Weights of a small transformer language model.
Size: 9 layers, width 256, MLP 704 SwiGLU.
MLP neurons of a small language model. Each row is named by its layer, matrix (gate and up: input weights; down: output weights) and neuron, and shows model dimensions 80-143. Each number is 128 + 24 x the weight over its row's rms, rounded and kept within 0 to 255. A neuron's up and down rows have the sign that makes its largest values positive.
After each neuron's rows, "fires in" lists the words (lower case) most often at its 100 highest values on Wikipedia text that the model never trained on.

L2.gate613 [115 167 128 132 121 117  94 145 132 130 130 137  96 133 119 115 133 127 122 104 124 120 132 128 113 158 134 117 145 138  90 139  70 108  89 110 129 126  88 134 121  79 138 136 139 145 131 138 110 116 174 133 133 142 133 131 182 151 147 118 135 134 146 157]
L2.up613 [105  82 133 150 119 178 119 116  96 115 137 128 122 150 124 107  79 122 117 109 108 132 180 135  78 109 111 100 131 119 128 135 157 121 167 143 100  86 101 142 104 145 132 139 161  86 107 170 126 162 120 110 115 140  75 136 164 100  90 137  87 185 124 101]
L2.down613 [119 133 108 175 165 150 121 107  89 140 143  90 114 171 173 144 111 172 145 126 122 130 130 120 119 133 117  81 166  87 120 141 108 135 162 123 104 116  53 106 123 104 144 136 107  83 113 140 136 126 143 119 122 111 160 188 104 130 142 148 144 144 171  85]
fires in: "have", "be", "has", "gets"

L2.gate251 [121 137 140 107 161  93 139 119 120 196 115 165  92 118 145  87  81 127 142 101 148  97 109 137 134 143 139 145  95 135 121 103 152 137 125 129 112 151 103  95 118 141 101 135 146 133 138 175 166 133 166 146 140 131 127 120 148 170 176 128  74 104 126 110]
L2.up251 [ 89 170 162 133 116 118 111 127 147 137 144 155 103 101 138  96 128  67 130  89 125 128 110 115 132 125 112 106 139 144 128  92  51 110 147 123 149 100  97 137 127 126 152 110 133 152 109 147 141 134 168 139  99 154 135 127 141 162 161 124 112 115 131 114]
L2.down251 [ 69 136 133 106 121 110 102 121 151 169 187 128 112  93 129  56 137 119 141 125 106 130 123 124 139 119 115 101 128 124  94  94  87 134 114 153 131 123 144 145 117 122 144 162 146 164 141 157 160 133  98 116 114 149 167 167 159 106 173 152 128 138 160  87]
fires in: "has", "have", "are"

L6.gate382 [139  79 159 111 101 174 125  91 130 178 120 137 176 114 126 128 155 135 138 163 142 163 130 141 136 192 133 116 152 151 127 108 110 122  89 113 130 117 115 171 149  94 138 129 134 129 115 184 128 135 112 126 159 148 126 146 116 125 136 129 108 166 162 137]
L6.up382 [123 128  97 158 127 114  96 157  98 142 148  78 150 119 146 133 107 163 136 146 151 100 167 134 123 135 110  96 168 164 129 139 141  93 168 158 119 130 114 162 131  71 126 131 163 125  86 167 123 150 153 114 109 139  76 156 111 166  93 104 141 129 120  97]
L6.down382 [166 128 116 119 165 104 109 148 103 138 124  43 129 152 174 104 147 134 129 102 114 133 107 147 114 113 119 113 110 177 123 157  89 112 158 142 122 152 132 121 120 163 115 108 128 109 127 139 153 123 125 130 107 117 152 121 147 120  78 124 132 131 156 127]
fires in: "can", "could", "would", "race", "series"

L2.gate357 [121 110 128 131 127 116 118 132 131 200 111 150 163 146 147 142  89 163 110 132 129 155  90 159 126 150 163 143 140 134 146 163 152 132 160 136 147  98 141 152 157 120 136 150 109 120 118 102 185 113 124 102 129 130 104 158 133 172 136  93  60 111 145 114]
L2.up357 [111 117  97 134 141 134 107 146 163 182 142 143 113 147  98 106 119 124 159 138 123 126 131 111 123 150 112 120 123 136 139 143 147 107 100  84 107 133 182 142 123 132 113 146 129 157 176 145 151 140 108 122 153 145 123 170 120 144  96  86 130  69 129  88]
L2.down357 [118 139 131 136 121 126 130 133 148  86 141 138 107 140 153 143 121  94 169 136 139  98 154 122 130 122 139  90 129 128 118 131 107 129 141 126 146 137 148 108 123 150 144 111 119  81 112 109 131 112 112 112 108 115 147 158 116 127 122 127 164 124 125 141]
fires in: "to", "i", "by", "for"

L2.gate395 [ 79 132 112 148 132 133 122 148 137 115 146 155 148 100 119 115 128  82 148  98 112 172  97 103 120 124 101  92 135  82 104 131 115 127 148 144 138 112  77  95 122 124 119 130 118 160 109 137 150 101 104 129 125 136 126 112  67 128 116 115 115 147 164  85]
L2.up395 [125 159 166 134 119 156 137 118 125 130 112 126 131 120 108 116 123 150 137  98 127 121 119 145 152 129 146 133 134 107 109 138 164 144 119 117  88 167 127 141 149 146  88 120 106 135 114 117 156 133 116 140 162 130 110  82 109 105 114 142 151 160 116 116]
L2.down395 [ 93 143 115 156 143 105 101 116 145 138 144  89 175 153 105 138  94 146 131  94 147 114 129 117 141 106  92 136 128 107 127 143 131 125 153 127 119  93 143 149  99 114 147 163 141 108 129 148 122  73 133 102 136  83 140 152 117 149 130  95 156 120 123 119]
fires in: "were", "are", "of", "included"

L2.gate140 [133  89 111 109 132 108 131  90 129 155 124 132 136 102 151 112 118 114 117 129 125 101 145 104 168 116 158 136  88 124 109 116 163 153 138 116 149 103 163 146 133 148 124 143 121 168 100  88 107 105 122  91 144 148 134 140 112 128 159 134 131 131 175 126]
L2.up140 [150 154  99 112 121 175 145 118 137 139 176 121 127 145 103 112 147  78 102 148 113 154 105  91 139 152 129 135 152 175 144 143 106  99 123 108 114 149 137 115 155  85 132 110 141  94 144 145 122 106 143 171 113 126 177  91 142  81 112 119 142 154 169 115]
L2.down140 [111 139 149 107 169 157 140  90 125  93 177  89  94 125 117 100 157  93 150 108 129 120 131  93 125 145 110  93 154 127 146  78  82 139 166 157 174 128 130 116 125 174 149 158 135 146 150  78 108 106  85 126 128  97 121 124 138 143 132 116 130  88 115  90]
fires in: "of", "as"

L2.gate281 [113 180 173 165 129 123 114 146 150 131 102 170 124 153 108 120  73 120 114 129 145 127  77 138  87 148 107 113 122 119 167 132 147 140 167 174 172 140 117 106 149 123 115 120 136 128 114 125 136 138 115 128  91 150  96 141 129 141 132 127 111 103 131 163]
L2.up281 [124 112 126 161 169 126 105 151 209 136 130 104 132  94 101 136 177 148 136 149 153 139 116 120 158 119 107 138 102 119 133  94 112 152  99 149 120 117 151 110 160  95 174 111 121 156 129 168 130 123 145 100 126 158 114  76 122 103 133  98 151 131 118 123]
L2.down281 [142 162 148 158 158 114 119 127 155 159 139 130 122  91 150 148 153 129 168 143 117 140 128 186 119 145 102 161 131 126 151 122  87 110 155 126 147 172 110  97 110 141 118 112  80  95 140 130 165 144 155 137  92 104 149  99  64 147  97 118 100 119  91 109]
fires in: "with", "from", "than", "while", "to"

L2.gate637 [167 127 117 145 110 120 153 118 154 169 133 112 148 166 121 114 132 112 134 180 127 135 104 107 100 144 176 165 119 141 139 135 170  95 109  91 120 167  94 117 150 115 125 128 185 123 185 142 153 126 138 151 132 132 142 136 106 150  66 132 100 116 129 145]
L2.up637 [120 121 138 125 122 151 144 151 147 103  89  98 108 130  96 160 158 118 105 161 143 141  81 149 143 127 112 135  99 131 109 122 110 101  97 105 188 112 170 143 151 140 149 162 156 106 184 130 136 146  80  96 154 149 121 111 100 143  71  84 101 133 120 129]
L2.down637 [152 185 138 111 135 143 102 167 126 109 137 143 150 121 152 131 137 109 139 129 113 130  83 161 121 111 168 105 151 152 124 148 139 192 166 125 163  88  91 159 128 123 118 130 149  82 112 109 119 115 101 143 139 104 141 137 152 106 104 122 167  66 151 157]
fires in: "by", "following", "of"

L2.gate206 [172 120 141  62 131 175 135 112 115 168 119 114 120  96 147 175 113 155 128 109 143 164 129 110 138  65 125 131 133 144 160 165 128 161 158 104  73 143 107  95 132 119 128  88 150 130 110 125 122 160 124 154 134 127 144 151 141  87 157 105 114 131 157 137]
L2.up206 [107 144 154 122 129 156 129  79 153 117 105 111 135 149 150 126 112 125 113 110 115 101  95 211 172 104  94 133  95 133 122 113 128 113 120 129 156  85 140 166 150 160 129 141 107 120 141 151 144 104 131 109 108 156 113 112 131 127 143 104 147 128 124 149]
L2.down206 [119 134 143 117 105 118  97 121  97 113 133 122 151 127 135 105 142 118 161 127  81 102  79 111 183 118 106 101 109 162 161  97 109 151 147 112 122 141 132 120 142 154 159  93 111 101 123 188 145 161 192 118 126 112 105  94 145 101 152 101 136  96  92  90]
fires in: "to"

L2.gate6 [111 144 145 127  97 135 124 138 118 160 126 144 120 112 139 135 147 113 151 145 165 158  78 164 138 146 100 137 101 164 124 114 106  76 145 129 125 134 104  96 138 100 174 143 159 136 134 165 153 159 162 129 101 147 153 106 101  91  79 124 131 132 159 122]
L2.up6 [159 156 125 141 104 121 134 103 111 138 124 151  80 123 123 136 158 134 108 155 155 128 160 142 152 117 102 162 137 187 126 151  97 135 136 126  99 121 114 140 156 167 156 142 156 123 108 139 115 131 125 151 108 125 144 104 151 146 140 157 115 135 137 114]
L2.down6 [119 113 119 150 151 150 135 130 108 173 165 108 133 133 113 127 118 125 109 143 123 125 101 154 146 106 109 154  91 145 142 135 102 108 151 129 128 147 142 131 131 103 170 156 144 140  69  96  92 117 163 164 115  99 125  67 106 129 106 155 136 115 134 114]
fires in: "can", "to"

L2.gate477 [116 125 149 152 132 136  88 153 129 129 131 140 123 103 153 114  82 123 130 133 179 104  99 106 110 135 125 132 113 140 121 131 152  76 151 137  68 107 136 102  98 144 129  97 107 137 164 114 121 129 126 174 149 133 104 104 141 159 141 107  77 154  91 116]
L2.up477 [146 135  91 141 112 137 108 136 108 161 137  96 120 126 162 148 157  97 144 134 165  86 107 134 143 141 125 113 143 145 144  94 140 105 133  75 117 145 103  91 106 152 160 107 125 140 142 140 129 177 120 142 192 102 127 107 154 127 167 150 140 110  97 121]
L2.down477 [ 98 154 140  98 127  78 126 118  96 139 143 149 135 153 104 128 135 156  90  99 117 112 141 129 166 134  91 108 124 130 135 158 128 140 136 118 126 143 126 137  94 120 157 137 133 128 119 155 116 134 123  83 151 126  89 120 176 138 120 132 135 166 151 130]
fires in: "had", "came", "was", "has"

L2.gate52 [150 116 138 120 125 147 127 117 114 166  84 155 197 182 136 131 114 113 115 102 136 117 127 168 129 164 147 176 106 164 139 123 127 128 117 144 159 113 148  99 152 132 103 136  98 134 140  96 147 102 139 139 184 131 121 123  85  86 136 132 116 122 105 172]
L2.up52 [138  98  94 153 111 128  61 139 135 135 101 149 105 129 159 123 124  97 140 139 138 119 154 115 138 110 115 133 119 123 114  96 138 140 101 122 141 124 169 135 131 143  93 115 109 118 142 111 146 122 194  69 170  98 114 126  57 124 109 137 119 122 141 151]
L2.down52 [160 153 124 135 144  86 102 103 131  78 158 142 121 144 141 142 113 135 131 121 126  94 132 135 132 126 146 150 105 135 148 129 121 141 117 123 132  87 140 117 134 119 129 122 106 102 132 116 140 120  90  97 114 158 126 111  96 100 129 175 148 121 158 153]
fires in: "later", "subsequently", "further", "earlier", "thus"

L2.gate489 [189 109 160 139 123 117 137 110 172 139 114 127 139 147  98 130 127  90  93 120 122 130 163 129 177 116 150 126  89 154 115 155 130 165 131 105 116 107 185 121 133 129 125 183 139 154 122  96 112  93 112 127 163 145 158 141 118 111 130 134 114 115 147 114]
L2.up489 [ 97 151  90 153  78 143 138 130 146 100 129 114 137 122 151  93 144 119 103 117  91 108 195 156 117 118 163 145 118 123 126 139 133 151 108 117 137 143 101 100 168 143 117 132 134  63 135 155 131 156 124 154 126 122 115 114 155 155 141 109 120 132  96 121]
L2.down489 [123 131 116 136 109 120 132 118 136 107 172 158 148 162 163 155 127 112 131 120 104 128 122 116 131  58 135 167 137  89 136 131 116 127 104 133 124 103 143  99  72 107 112 131 107 132 160 107 131 132 128 118  84 106 144 132 131  87 141 134 183  91 119 129]
fires in: "of", "and", "under"

L2.gate511 [145 110 143 136 120 129 172 150 112 154 117 178 117 154 112 138 174 114  94 156 132 151 118 152  33 110 109 155 102 121 136 144  84 144 132 163 115 141 167 139 151 116 149 125 127 138  84 145 159 118 123 114 107  75 101  90 120 112 130 131 117 126 148 121]
L2.up511 [144 134 129 133 149 119 109  90 111 110 129 134 156 164 129 136 152 126 134 174 133 119  96 124 105 121  81 138 121 185 141 123  99 105 120 139 117 128 117  65 126 186  80 148 123 150 129 137 147 175 115 111 118 122  91  85 156 152 125 124 117 137 138 146]
L2.down511 [124 147 154 146 122 159  93 109 130 132 119 109 109 101 139 123 107 160 100 157 128 165 155 125 122 147 132 131 142 180 210 149 101 117  94 124 140  91 111  97 173 126 131 143 140 134 105  81 116 111 155 123 123 123 147 164 116 129  94 154  87 120 111 159]
fires in: "to", "and", "until", "by", "after"

L2.gate458 [154 121 134 127 135 111 154 119 146 147 148 117 133 152 151 156 121 131  89  95 119 139 114 137 145 128  86 116  84 138 125 126 157 144 117 140 139 142 145 134 110 115 151 148 103 140 111 157 137 167 142 152 100 137 157  89 105 145 122 176 143 136 137 126]
L2.up458 [153  94  84 183 147  97 102  69 132 123 127 120 153 132 135 103 129  93 159 156 124  83 112 112 137 119 150 110 110 152 139 114 117 122 126  99 127 115 175  87 120  94 100 101 118 133 108  88 121 112 152 113 138 111 141 109 161  92 146 130 118 118 144 135]
L2.down458 [136 174 110 148 164 146 147 140 103 132 145 115 143  94 131 110 153 157  94 147 136 168 165 113 149 110 132 121 163 133 109 105 121 129 135 119 105 148 127 124 123 135 120 105 150 161 188 122  96 134 144 153 206  95 154 107 173 131 198 138 126  96 173 122]
fires in: "of"

L2.gate169 [130 102 110 170  93 138 125 106 186 158 152 160 153 149 119  75 100 112 151 125 143 101 158 147 108 138 124 117 147 155 161 135 134 133 124 152 145 113 151 102 133 118 114 158 143 132 155 127 152  86 133 134 113 150 138 107 117 110 149 134 143 138 127 143]
L2.up169 [132 143 118  78 140 155 119 114 114 118 128 124 150 130  98 135 140 152 142 159 130 142 123  95 152 128 129 139 126 140 151 132 130 124 140 106  96  97 115 138 148 143 129 164 168 122 113 161 101 132 154 126 144 117  92 160 175 135 152 138 100 141 113 121]
L2.down169 [123 134 115 185  70 173 147 159 113 131  51 129 124 116 155 131  87 151 130 150 152 137 133 117 124 136  90 112 155 159 105 126 138 118  90 114 112 133 104 138 116  94 116 115 120  74 146 137 137 125 120 118  96 123 114 153 147 109 143 138 101 177 121 122]
fires in: "he", "have"

L2.gate614 [146 134 142 103 125 120 133 141 130 149 123 161 118 130 134 127 143  85 103 153  71 111 146 115 105 138 148 115 111 123  71 126 158 131  93 120 124 106 156 124 115 111  89 114 145 118  85 154 107 135 143 133 136 142  66 158 139  83 154 107 142 111 155 141]
L2.up614 [125 143  94 116 138 156 144 125 143 143 114  89 130 142 131  72 163 119 110 145 118 150 131 140 110 120 117 175 103 122 135 135 110 148  66 138 159 134 158 155  87 132  94 139 156 139 120 154 136 117 130 117 146 156 104 138 123  71 151 193  77 140  99 185]
L2.down614 [121 129 125 123 120  81 134 121 145 123 180 155 134  95 140 122 171 109 134 118 134  95 111 112 158 156 122 140  97 155  90 109 155 104 110 135 123 141 151 127 105 117  99 120 140 129 117 115 139 133 144 134 134 153 109 138 158 110 144  93 146 142 180 141]
fires in: "the"

L2.gate456 [127 136 138 137  95 127 118 114 142 138 125 146 124 131 133  95 116 107 101 121 151 153 158  87 107 143 127 147  94 122  74 117 105 142  96 173 135  84 160 110 150 125 108 118 155 143 146 123 139 145 200 145 147 134 131 140 141 128  77  86 138 102 129 120]
L2.up456 [171  65 125 113 132 145 171 112 139 159 148 115 102 128 161 138 133 141 128 129 112 107  81 144 104 129 116 164 140 179 125 131 133 149 117 102 109 119  80  92 106  92 124 162 165 120 148  95 171 104 141 118 157 159 121 124 121 152 103 143 166 107 116 104]
L2.down456 [142 116 188 122  99 165 131 130 118 134 160 147 183 141 197 137 142  98 106 164 143 127 122 146 114 148 199 122 110 103 162 117  96 100 152 111 162 149 124 118 117  82 112 180 155 130 137 110 140 123  91 139  78  92 130 150 110 121 147 111 128 112 131 110]
fires in: "also", "by", "that", "ghica", "citizenship"

L2.gate44 [159 115 123 138  92 166 140 155 112 128 100  88 131 143  92  94 137 112 151 136  57 151 118 131  99 135 143 135 113 126 129  92 177 117 127 147  99 133 135 146 123 122 157 118  96 164 142  51 133  94 124 129 182 153 123 111  99  83 134 165 128 168 140 143]
L2.up44 [ 98  89 115 175  84 108  89 139 105 122 109 121 133 134  97 115 153 106 133 115  99 126  93 105 130 117 104 120 118 122 111 134 146  83 123 131 155 101 107 110 107 169 134 104 114 182 153  80  85 143 100 111 148 117 153  92 116 133 146 124 106 158 142 124]
L2.down44 [112 158 132 111 143  91 109 133 135 148 152 104 160 125 152 137 132 131 129  98 131 110 141 146 153 135  77 120 132 136 130 135 144 106 150 122 156 109 107 137  81 129 139 117 119 115 150 132  91 118 112 133 133 138 117 106 150 132 151 123 159 150 136 128]
fires in: "was"

L2.gate657 [155 148 117  93 122 177 121 129 122 131 114 138  99 161 151 103 156 107  81 137 120 138 149  84 152 135 143 150 144 111  67  78 118 126 120 108 148 107 147  97 107 148 113 147 105 111  87 124 106  89 176 139 122 130 132 147 143 108 176 168 127  92 137 184]
L2.up657 [117 126  73 135 140 121 134 136 159 156 113 114 157 106 125 123 151 119 138 136 138 151 113 142 155  79  83 117 127 128 124 114 121 159 160  99 135 144 123 123 131 152 150 176 111 194  89  74 150 140 141 140 165 133 147 143 117 101 148 138 121  92 130 131]
L2.down657 [143 108 109 147 124 124 129 119 137 143 156 111 154 170 141 148 130 128 113 130 142 127 120 119 106 106 155 145 177 113 159 109  90 157 135 124 146 133  93 135 149 146 132 169 125 166 133 153 144 118 164 162 103  96 113 163 155 102 127 120 101  88 125  91]
fires in: "of", "and", "scientific", "in", "international"

L2.gate504 [136 146 134 129 117 116 116 114 119 177 140 136  92 116 123 108 102 132 153 126 131 131 135 130 136 175 112 139  94  93 140  82 127 129  98  97 137 169 146 139 112 113 129 140  95 126  83 123 114 177 172 169 136 136 144 109 112 115 134 114 131 110 110 179]
L2.up504 [160 150 130 109 142 156 144 112 113 186 145 159 151 123 109 127 137 131 109  88 166 127 148 126 124 136 158 160 122 131 152  89 109 126 126 116 139 131 168 128 133 123 106 142 112  99 112 107  98 137 121 144 130 148 174 114 113 136 137 120 141 101 118 184]
L2.down504 [103 143 154 109 136 140 118 122 146  97 205 152 118 128 122 169 102  94 146 107 148  92  99 138 120 163 133 132 138 149 175 112 132 129 116 150 135 142 169 135 140 122 150 147 131 119 115 130  94 108 107 127 114 159 147  98 130 128 135 141 125 106  85 156]
fires in: "two", "several", "three", "of", "four"

L2.gate422 [ 95 149  98 152 143 126 126 119 135 128 129 110 132 103 108 133 134 111 154 117  67 161  96 110 152 108 110 116 122 148 110 113 155 127 138 125 130 163 112  98 118 139 123 129 117 134 122 105 171 166 164 131 162 147 100 119 134 113 158 131 127 153 175 106]
L2.up422 [160 102 141 141 106  99  72 165 141 155 183 153 159 130  87 135 122 120 158 179 167 124 138 109 119 134 101 150 143 130 115 142 125 173 151 119 118 108 114 132 127 110 112 171 153 138 125 135 125 122 101 114 135 131 104 115 120 135 166 114  92 117 156  82]
L2.down422 [177 104 146 189 177 138 111 140  97 132 105 157 146 120 159 154 120 162 120 152 141 111 101  96 128 131 139 162 140 119 146  88 116 126 152 118 123 169 122 182 144 151 123 112 114 138  90  82 163 167 153 113 123 132 133 121 120 160 138 177 120 157 108  96]
fires in: "around", "to", "than", "gold", "as", "was"

L2.gate449 [137 132 113 115  96 160 152 149 154 159 107 134 144 161 102 145 141 124 174 130 125 156 108 108 121 129 123  89  99 124 165 160 188 176 112 138 126 132 145 116 141 119 107 113 147 165 163 121 124 141 120 162 128 142 140 134 120 146  85 117 150  79 148 125]
L2.up449 [111 137 159 143 143 155 165  97 146 122 133 137 143 149 102 149 139 112 145 156 145 174 131 129  81 125 124 116 163 112 115 122 145 152 123 143 115 140 115 119 120 155 102 149 148 146 123 136 109 127 143 155 123 116 129 130 139 116  57  94 123 161 111 119]
L2.down449 [148 142 159 150 123 139 146 122 157 154 108 127 112 130 131 136 134 146 109 121 109 167 120 112 154 144 154 118 162 147 128 171 174 162 117 125 109 123 111 162 119 146 110 138  72 131 123 117 144 130 102 170 117 147 129  97 122  93 124 115 114 118 131 128]
fires in: "same", "high", "of", "hibernian", "from"

L2.gate18 [121 133 114 116 124 156 173 140 124 195 120 131 106 124 147 138 115 105 159 118 165 216 127 110  71 116 106  61 115  68 115 123 131 128 130 118 124 106 119  87 147 134 128 123 130 144 118 128 106 118 146 131 111 111  97 138 105 118 121 129 143 133 145 104]
L2.up18 [ 95 178 138 144 146 135 132 147 131 127 124 128  93  72 108 134  94 157 117 108 103  95  97 136 146 161 139 119 121 128  82 109 106 125 148 124  94 159 107 145 112 125 162 137 134 114 132 135  93 125 111  93 146 161 118 143 147 136 138 155 100 122 175 106]
L2.down18 [ 94 163  69 116 204 124 136 165 150 157 139  99  97 144 158  84 130 110 132 154 118 134  95 128 146 134  91 112 140 124  63 121  97 133 157 131 124 133 144 142 143 119 154 134 120  83 105 154 102  99 152 108 122 117 135 167 169 131 157 116 149 158 123 116]
fires in: "is"

L2.gate318 [181 149 167 121 146 121 150 172 113 164 128 125 185 118 128 138 133 118  78 119 117 149 132 106 124 149 155 153  66 156 157 110 134 146 144 166 117 149 163 132 135 151  97 139 101 152 146 175 152  95 162 151  99 170 116 121 112  90 117 121 117  91 105 137]
L2.up318 [142 108 155 124 133  89 152 149 134 190 141 142 163  96 138 120 112 132 114 102 100 135  85 131 126 149 162 135 119 118 143 115 116 125 105 148 107 125 150 149 108 131 114 158 116 121 141 144 139  87 173 125  95 138 100  91 109 107 143 100 122 100 134 136]
L2.down318 [123 144 121 128 116 130 128 141 118 131 180 132 114 127 131 124 121 131 155 104 115 112 142 121 145 150 116 143 141 130 137 124 133 134 144 143 154 124 137 131 142 151 140 154 129 113 116 129 142 121 127 104 126 114 140 123 138 111 145 108 124  62 168 101]
fires in: "its", "entire", "other", "the", "existing"

L2.gate50 [166 146 181 147 120 127 151 141 148 152 125 100 144 160 105  96 105 139  99 142  87 158 137 132 121 150  89 154 118 113 100 112 138 123  88 104 229 159 117 169 149 146 127 149 184 158 120 115 169 126 169 128  87 148  86 137 124 107 116 141  95 117 118 142]
L2.up50 [136 145 129 132 143 141 143 143 133 111 159 122 123 119 136 119  88 171 119 169  88 164 132 102  63 159 112 135  95 137 101 106 128  94 146 129 152 147 120 112 124 148 159 128 129 116 153 140 125 103 125  75 139 141 113 139 115 104 123 170 150 132 132 133]
L2.down50 [126 126 173 155 115 102 122 142 166 105 120 111 117 110 113 121 117 130 181 140 118 132 151 120 122  95 157 149 116 138 128 136 153 101 119 123 111 134 160 112 113 119 115 134 135 108 142 142 115 153 112 132  71 115 141 130 127 105 151 131 186 155 167 160]
fires in: "the", "as"

L2.gate211 [104 152 120 133 122 135 130 156 130 130 141 131 146 150 105 145 111 180 112  99 163 158  91 150 125 141 145 136 138 137 178 142 167 133 168 130 115 115 148 148  73 113 133 104 145 155 170 129 118 158 110 150 152 142 144 123 161 114 157 135 131 153 167 116]
L2.up211 [139 136  82 131 130 160 159 148 142 136 134 146  84 172  97 139 200 120  82 162 120 120 138 133 121 112 126 140 160 138 125 161 116  89 147 131 147  89 104 117 117  81 146  98 131 108  73 112  86 140 104 131 145 113 133  98 155  69 137 139  99 181 130 145]
L2.down211 [146 161  85 179 123 142 151 121 118 152 130 142 127 139 107 133 110 112 158 100 151  88 132 105 147  72 142 140 132 131 163 106 145 125 105 149 146  95 113 133 158  86 127 117 153 112 152  89 126 153 142 167 127 122 118 149 168  81 165 135 110 132 123 128]
fires in: "he", "out", "hemisphere"

L2.gate147 [136 184  99  66 118 147 107 155 119 132 138 146 116 108 116 131  90 103 157 153  99 121  90 141 132 109 136 125 186 163  95 126 144 105 119  96 166  89 131 144  70 136 111 101  95 106 110 176 101  78 145 149 128 129  91 147 103  78 166 154 102 100 116 101]
L2.up147 [ 67 140 125 143  97 146 144 158 145 136 135 118 131  89 158 127  71 161 120 128 129 118 115 125 129  83  97  96 152 108 130 119 162 109 144 108  90 143 104 164  94 159 130 109 106 121 119 125  64 128  59 154 120 138 119 122 101  99 136  91 161 131 105 109]
L2.down147 [124 122  99 128 118 164 145 157 127 137 173 159 142  89 141 171 158 194 104 120 130 123 141 126  99 120 100 162 114 139 123 145 113  80 130 116 172 117 128 100 107  55 115 130  87  75 124 115 118 101 132 116 119  89 153 123 144 128 181 147 111  83 131 156]
fires in: "of", "is"

L2.gate244 [135 139 155 157 126 146  97 179 120 134 152 150 111 137 138 139 119 134  87 130 110 161 109 152 125 107 115 140 138 175  97 140 151 106 156 114 130 135  87 114 135 100 136 173 154 170 148 141 151 162 136 112 129 152 102 158 112 118 179  86 141 116 109 109]
L2.up244 [116 121 104 123 159 106 116 133 124 126 109 106  83 128 123  87 144 141  97 129 142  99 119 129  94 132 133 103 132 126  97 131 122 150 141 163 143  55 181 134 155 151 119 124 144 110 108 144 167 150 163  89 116 117 148 129 143 140 143  94  76  95 122  98]
L2.down244 [121 104 129  81 108 165 120 108 137 166 137  99 101 115 156  85 130 113 142 157 133 138 104 126 109 148 135  99 157 138 117 120 116 159 136 172 159 132 111 106 118 214 109 159 122 138 149 119 181 118 121 132 125 142  94 130 142 112 187  52 121 128 126 142]
fires in: "to", "of", "emery"

L2.gate448 [165 164 111 125 149 120 134 100 175  99 130 130 105 132  97 126 121 154 122 137 179 131 159 111 103 114 115 159  96 151  96  89  93  90 136 116 111 151 107 156 153  79 163 111 147  80 152  81 116 136 164  76 156 149 111 101 137 140 165 132 142 156 132 114]
L2.up448 [135 196 135 124 147 124 171 121 124 162 149 136 159 149 154 153 102 143 124 109 113 155 155 116 103 141 125 125  93 151 104 159 121 112 158 115 113 156 121 152  88 203 127 107 119  91 133 113 145 135 125 106 147 139 165 136 126  77 136  87 144 114 153 102]
L2.down448 [139 142 149 107 125 172 156 142 119 160 133 137 134 106  86  95 135 104  72 139 151 113 124 113 134 109 134 119 117 125 136 128  79 127 132 112  95 151 113 131 107 167 169 146 134 127 111 128 137 158 158 151 111 137 140 164 147 112  86  97 117 105 130  75]
fires in: "number", "age", "than", "aged", "from", "of"

L2.gate663 [118 150 100 133 137 106 117 123 129 115 137 175 140 128  81 107  88 119 117 163 154 150 141 145 103 151 129 107 111 116 107 117 139 158 152 131 106 137 129 109 147 106  94  76 131 146 142 160 140 147 140 127 141 117 158 104  72 123 128 195 127  93 132 127]
L2.up663 [ 87 111 138 120 150 126 171 128 149 145 159 151 108 114 136 133 156 119 153 143 140 118 100 143 121 129 119 133 134  90 119  98 151 127 137 105 130 161 132 122 138 154 122 131 180 156 153 112 141 137 158 156 124 137 152  57 121 113 144 118 156 106 128 114]
L2.down663 [124 169 135 148 146 103 122 120 141 174 255 131 142  85 116 119 151 156 138 155 129 139 140  91 116 127 141  95 162  92 141 128 115 129 139 127  97 151 166 150 134 126 118  97 146 139 114 150 148 131 122  95 124 133 137 113 101 152 140 164 116   0 121  98]
fires in: "of", "from"

L2.gate170 [106 173 104 139 146 114 155 124 145 120 109 121 108 140  99 153 132  97 136 131 133 150 103 130 111 139 108 113  80 154 167  87 143 113  69 134 161 145 131 103 130 150 142 116 125 157 117 163 106 121 128 125 115 110 143 105 106 122 142 106 121 115 164  89]
L2.up170 [115 141  87 151 120 131 176  89 100 123 150 174 112 146 143 163 154 112  93 160 101 128 132 128 124 146 147 130 119 140 113 149 117  98 135 150 134 104 110 146 117 144 121 125 127  94 143 143 142 124 119 174 149 105 105 116 137  96 121 185 111 127 130 138]
L2.down170 [127 132 144 129 141 114 105 121 100 126 143 158 149 124 100 168 156 127 155  70 145 152 149 114 128 109 149 121  95 156 127 154 131 129 112 176 105 143 125  97 107 163 139 146  83 135 134 114  94 147 116 176  72 100 145 120 130 131 132  67 114 136  96 123]
fires in: "of", "8"